config.yaml
n_layer: 16
d_model: 192
n_head: 3
n_kv_head: 3
head_dim: 64
d_mlp: 512
vocab_size: 8192
activation: "swiglu"
norm: "rmsnorm"
norm_place: "pre"
norm_eps: 1e-05
positions: "rope"
rope_base: 10000.0
rope_fraction: 1.0
qk_norm: false
attn_scale: 0.125
bias: "none"
tie_embeddings: false
parallel_block: false
init: "uniform"
init_std_qkv: 0.042
init_std_o: 0.0
init_std_up: 0.042
init_std_down: 0.0
optimizer: "adamw"
lr: 0.00255
beta1: 0.95
beta2: 0.99
weight_decay: 0.097
lr_head: 0.00639
grad_clip: 0.5
warmup_steps: 281
schedule: "wsd"
decay_fraction: 0.802
decay_shape: "linear"
final_lr_fraction: 0.0
batch_tokens: 65536
seq_len: 256
doc_mask: true
train_tokens: 415500000
steps: 6341
dataset: "wikipedia_en"
MLP neurons of a small language model. Each row is named by its layer, matrix (gate and up: input weights) and neuron, and shows model dimensions 0-127. Each number is 128 + 32 x the weight over its row's rms, rounded and kept within 0 to 255. Numbers have three digits each. A neuron's up and down rows have the sign that makes its largest values positive.
After each neuron's rows, "fires in" lists the words (lower case) most often at its 100 highest values on Wikipedia text that the model never trained on.

L3.gate192:106142122174157129129168098148081130157119121155130103029126085153157107181166110144097072176107148155145110197101134148141141177117119070198106090137124128123115154150159155216199151149117090082162085129154134145134100106150123049108121181110119125127159166136131191073070061092124151165167124168098160088143162113176159133188144125117075098147171125152108088079125162134116092173067
L3.up192:075159137107124140100122094113074126145095120086176099169173179086121109148119100149166182133130141113227130104178108150134145140102148112084144110107164123145157151118129142133119067161173141184096144100065159113141107073114150147050147083104147147137105112049107107191106088120124175179137135076058113090112129120140156130129147132118132064199124103079178146092101142160092109168110
fires in: "more", "high", "most", "less"

L2.gate274:209147117132116104119084120115132149049146115095149100126144107159101146065135132111074124140069156135178140108130162175138153153095105133134098171102176096135149135146150150100094165152123167134143092168123103057121073086170165122154151151137131111156182091130139153172104142122161115044096109084085148115084200143091124165105150108139048078138073136102123101129110231147136095145167
L2.up274:135132160134067157099133169111168176083112161103180074199190108160137107061166127104122107120121106119090115129082134199150170134102143160158109128097060140133158162132135177123154142219081149157154097103171189066142166140161130173123103163143179154123137130110133123104117159110167119129165130128123139090092116117118130155102131096143133079166064140100172116107118159081177131175102
fires in: "including", "include", "included"

L3.gate123:094122153079202115136081148062109100136108124117084163091115107107148164138132131145056160132108165116176146141114147107088214179180100125182109135175131134109113150129134116147115145163083110096103127164078135115162135073081131134150118175091142110095126138203128107129191126144158066123161206171089062107132154114137174147132192125142162112128143176172053082154129097163142140218064
L3.up123:139096094123124106152132132120125100165158139118177109070153073130125147134090089034140134171111101144131131095164100129115094075137158076126118114127104115122142180139095159140141151134126159107146143182069113126135099126068137073127175181124169143158108093123094192204142091115098076107110160143133055119175147064113109116099121067115138139146135200189135077137072170143101103114127
fires in: "in", "at", "of", "near"

L2.gate213:090123152165168129147152159112192122147104107103153135170116185088125066188129126075131132094151151156142152183170126134070144140123095104137170133134177116118186131101088165138126082073127135077167089136151184068137096150145184057125168156159087157119132112081107195110152145101070176152157152101142055139082092152071117177161082127194179167100140146137096152116140080134114085137124
L2.up213:107193105116159114164156104097153097143124086100137177174058199109143145146122166141076111116153128088127182157143137167057119099107071132155152091123189169073143128073114171170163125105184103048138094172134129085140125128156183111110148116181104095127115125168109178118137147115094128175170145167170115175096122158089101200177089108131116105128122124108108125092107091135130098112093
fires in: "the"

L4.gate351:164140156142119151103144137138161140126120092088087072172129216121078166154138117119121087153118162174032168131115155062128126150169126060148106158138089060195126137154130075116093110117074083147181169153106117181161136100085159151136148133144158100103152146125145171093166112077103150108102102090077164058097123096179142105063134158131147143116121173141192112091146139069156072148113
L4.up351:136150139144144118125157198130102116105155078088135139194113126147131132122141122131139087150145134100128198131047147119136129094133191123151087154106058158088144096173137134101131122045164070116086116162117144139142098160069149115135121140145155143101083144182131141127113145106115104167093171124088120136067097078123130132096152125132125095154169125088143036073140086172133118061093
fires in: "would", "will", "did", "could", "may", "should"

L4.gate194:109189099140159130167129117149134184126104145144156151181130104105156079150136111170148085105106161131158139126104182126180117193121149096201148111140154118143115124164117174098132092070106115133101118128149097140176072109117153162119061155153174108180166098155151103093178099088153195135110174172144118117178129152210075132124106174133140061179129069143114106080087125128143115144122
L4.up194:051219191112145119148134087105151145132129183129133189132151116103158131076209090051188134190068088102133106135069184112133135136118147072125089133152173129123117076129151132107164144194108106145150134123139144162097075150128129087136139137105179163162068063083093149167112152129144139188104149112139147106170139121104055074128091133186091066170140117122122147113142133115148139134088
fires in: "an", "rear"

L3.gate410:029170144165153132141134106149160051162121133085131128139148118129181162084142115143125120164172090114175133152121133137145124180079100114162146117126117097103117095106161126121106111166100146119112134175172154158102091049154126093148169103151161081150155169122114144144133138116110079176198123162141078145149140139187192113126084100136084116131071157116110131113160141139184115139100
L3.up410:083173146124158113120155173218094069126152087093123121172128065112140136082146107150125126134152123091158155112169118115135121111121130098172138136138150073119092115097173086129121136116169169096106191164139089163112110102107104069145168160120158110130192187163137151182153154145140064160154180152181071119149114187173174140133064127132176155092099141084116151111148122139129130125155
fires in: "on"

L3.gate483:112154172132096122124084145117181179118082137124126141150153160161169143110102154128144092071065163177116018137149114116150185121130119158160140137092158150100091110114109151112144123157109146143152089157096153086109104105154116142132126116105152064158102083114117172095115134093158123147107134129213083146070111127038113181152169103158184135093087138166153096094165097146112121079144
L3.up483:120192141137167171051186137176162170156104085145099212150132133122114133129098086084114110126101101060069166193141069146123178205103129104151156121110143165102223083090148145150134120089150124117131125159117185101125125127140146118099128154108152111065147097157134118119160142101088123161110128106153162122150073106112128076184109088156144144135111088162125211141097115102189152139079
fires in: "the", "thermo"

L2.gate264:142080162141085083124145171171067134121113118151159186136119135114122091149142120162086110098135091164084171143107144099141194160129127137083122126089056120199154073140145111128186062136070107134158125119143178112048105131086156092093132122145201162108164091143149155140072123158171090129090134094139156148105141136134076136160082107095079084166148148183148121095080130153147138099155
L2.up264:181208104143104122141078153149149187111133078125112159126175148131129100109123181096110117137124104063129145120078081093122163186105147114123113174124116112070109080168169130094172162105097094123155119131116123131135100141160141144148138168140117151111111151114127117142136111092163139153091071045048117107155040100148183100087137182113093145124085101110155113115153121144124150122119
fires in: "an", "will", "could", "may", "would"

L2.gate108:132156152099120157160148093115186169141100109108082085117102051147177216108128177091145161154062164153147158153149148145142109135122124080179093083108145116123099146142121122164154138204083145162113191180084095106112123106098104114179136152137187163163132117161143198158162103122137110101110134157129096179154113132129151152128063092164113160136117109141154117138180142137116107151114
L2.up108:099133112191117106107062138107087123119137180096120132130129112111120123103114123126101138155145133139128157105104108113112124154131114161105129134121150076097066199167138163112136088157057146148083105138128104204171150070115096144151131130137149170138204161172081137155142103055111080136154099209146101118151144135103098089147123119075146084149144159112098169136136062105086126103120
fires in: "on"

L2.gate297:182142115129144096124132084152157180177194121218108151130166143141080141114111110148134101072118149115065085083107135161121098097115159131162105069131063117134195142148118129144126103140150103151135107132117153139109129153146225119126097081147171112155138166096131136079152136161073107179124146086128116158127081088121117109116088097134178138099104102145100098079125132120121170176106
L2.up297:156125120126137134132154064177159155078100126166149154118164112117120108162101079125190089085146052122067097109092078106143125055072101162139067075120157113173175121122126106108155158175150124105087118156145179109116161186154140079085074100096143179122084133190124130059134141187128109132141127111147131132145113102170164122126127110065134164152129126132092100058176166135129154153141
fires in: "is"

L3.gate392:063104126135115098148090046095142094151150136134138160129160153140107061154144166086132149088188158174134152146169127174127118116113089161102110152178091099159169155087122165090166100133061118135144079140159177091125140126104192097104149139103131050090161150090120132178159099125115145133136112147060201099158085147137124151135092132123089126096203173144114105096094141159157137145131
L3.up392:072136145116201187083131129111159081148127141094108137130130169122150082200090162162105132088172134131134105195137121166142175189150108127152081112128142094142124155063145154128105112144141065141157115161161146108110122083109128118081109119125169079118183154119142179151134126164155136209129097202080160127167140159121111150125095116097169113114114142124138074130145126121123122084161
fires in: "its", "the"

L2.gate294:125147077134145138170084121040153115099137092122120142178162131145198116109102099196090143176145221114175151146107100125089119186169145115115119137085132139124126175157184154163098141161076138126154156122135125057152122189129170149100119154132134100079056096123115153134208115063159136150076149140125087150158139100077083165103081036131120121133117173139124107151192132089116211177155
L2.up294:116148133105085143120137161163142075133156109122137132141118144136167133138136172127152163119077111173114091123142062161127154128141113119172101081125127157091073146118128165119171149168092097164146069102144163101099066068151128155102231143140225087107096156150144139096097090088183117136149075129088155135120114131122151078143140157099098132186105086124130132132120143086071116098172
fires in: "including", "include", "called", "such", "like"

L4.gate108:140220061093118064173130107119179116129165125113103126052135148104158139062123178117113141164110121142151126118145161084131122091201139132173052169075168151149151140145128118168160160134098157143126141108108110146132129112074147181131121171079163074180132115151124098148115084121144082120139193135182169098135177104148133081141070049114155154171133130141142094117171172174093170127120
L4.up108:170147123109156082187125143163132153159064114144140196120130081100087135119154173062135154163146133123111134156109081102138160117122169126176123154145107184097167181206128155125151112079157153182145141134138117166089184156059130140122107109128143207088149151199118094160132152122146164133106117125113111151184171133096180107079128101170151141135101136145165084097134145146103146149119
fires in: "in", "of"

L3.gate226:062148132161135134108150046141175109176172088075147150164160177157120094132079150116134186117156182116189141129148111125132087132134091146181085098154154147095175115128115152112107124110104124109111117195160152127101109113111120147109102133202078133095107128176114151141141131152058146136173112160109143141101111133110137104102113134163140046133129161167159097157145213142116076132122
L3.up226:117125134113173151121161165149087094160057131144150106111156176113122132133116136070138227117186126154130167164134172184165136195165140111166116110158141133062133083102124150118143176141089097165131110136123170131055179171147159111169164106144151130079159185145127194111092127158100103154136167189141095075171081161099174101121081176129143098095142120153112113117151167151114128123115
fires in: "the"

L2.gate350:080125111114130085161097087154110163116164108112081152140107159188157159117147206168094113116105219160153130128091162136155085137137106114182141122130119150122124188120080112175155156200136092108151114134131075104131100103147154149095153174066175091106114118138155062151154139144159119146144095153110115174146138136189093141172129126102062141121128070150168097098107143150104180139087
L2.up350:088113091134136092181099126126154213136113128120149156118152173159142112103159170138128098116135177190134116163136103155126135144114146044156190116178099155121122137118080151178155137196141121146144124064121056136142160137127170134102155152109165142102132125128118096213210161147145165144167087161117138149170133133169116095135123140151078164132142106170185091097124146115110122161123
fires in: "new", "democratic", "political", "northern", "young"

L2.gate433:212082147114184113180108138067160068100164164094146124170149064141144132135161167101142152092194085133155102124120136081126176120116084117130175173154126125143119146124125078128141163122101099123152112119209172177152133107068097090130106143101114121142113140137127063120149109083157181151088173082081105107107100126174130149195093163125141121107151137144129198124131163093138139133119
L2.up433:176103153158172149163110162108180097095157163094107086136161027138133118107148120120176130092146110171161109157156119135105210106134087092080157189164177123142091131126117078120103182138132102147163119113174183161123114115077077078161128139111098126103096110142133112169123115092143145149083167076069074142120122132181110132155106196123131125057107152109173168107156156103183090131135
fires in: "a"

L4.gate374:120132128133120097119136087115158115116190066052170148172192146119153135133116117105166139069150146142121124123160121110095147193104096111133163121060173197150137129080154154143109059117136133051149106125130164082147062149121171086093142156155141180123130137079105148169168156114090178168157145121142109145090115099068089172128094161143178083116131134126083098171109153102116128133188
L4.up374:140158103133123160060085149117119081110161140095131178153191172127222148131118153132087065100142060145125195156151127088127134115155077156120140126125149106167107131127132166127081116116067186088128084208164163098169103086115073119114100079141108126131117144081107182063134155177168156141135186137100084070149093122084100160153114121132124106127135129105105126198118149122098114158147
fires in: "the"

L3.gate235:072124147158144098108182134149111118157183131153115140159094194147145138142061139160090110160116171141101121144095088093045173144102142112157133149111127118161139115161072112175112063185106121063142105117122108110189085133080189144126173151130133104085159101155111107136206122126138077166183110120107116106086114168105100099091134077098155146084095088145049149127179113121116146109139
L3.up235:132111106161130158161158142119122142187164136114129196191108134156141120132088113139134158117148152103115163156078096129111106085113150168095144131102187153121163106124115071164127208127182106056109145124079203105120168100176126098042141086118100129100155071132114072135099137181115056168164109109145098157120097148078135119106140137150123165130114125179146183126140155087115095118102
fires in: "the", "roman", "ancient", "thermo", "general"

L4.gate453:133149124086129102149168047087111128084130149104129105170124140106115121194131137119143114165219170127120138089109125070204112163127064115136176183144121150095135179151142142131096061162160107097171111090104105139156149114145093162095060110127200143162193189160139154194160113168103194145106112180139124163148112098190104173153087143132111083112124144202130154114093126106114138147140
L4.up453:126151174122181091112096136125133110093153163131081104166078061142132106114151089066143076126105118147140114163108163148146171126162157136092100153131123126170091133130104091127077113123115169136179122100107157118172113111111158097105133066103101104205142111147118159077111176168147085144017159116121151141158116133168132136126131090155135161089155191069101165128136171079101102136087
fires in: "a", "an"

L4.gate64:126081070105188107136125117081170181163147112081128151148124177081107108141104126142072144068147171109100169170151129194085087108091078102133138134106118135112178092115136191115173080125186127086160110129165130118111086116156132153105093093148131152174160129167142092111209170099143124167177122158098105138130123086096110177194133089089140104098186101132096087081178150144169093101169
L4.up64:144118094088169139106132096124174127158142128114196128124110138082108103194117092084149080064165121155130143145138115115115083069139091119088095157126126132107185154101087131124147165177136083098148148136138166141089098118127121147091147129137072142089090108102131114049144146057124138132212163108129113115086112145105173203124098058111094182144187152167098097101093102107094140155157
fires in: "the", "this", "there"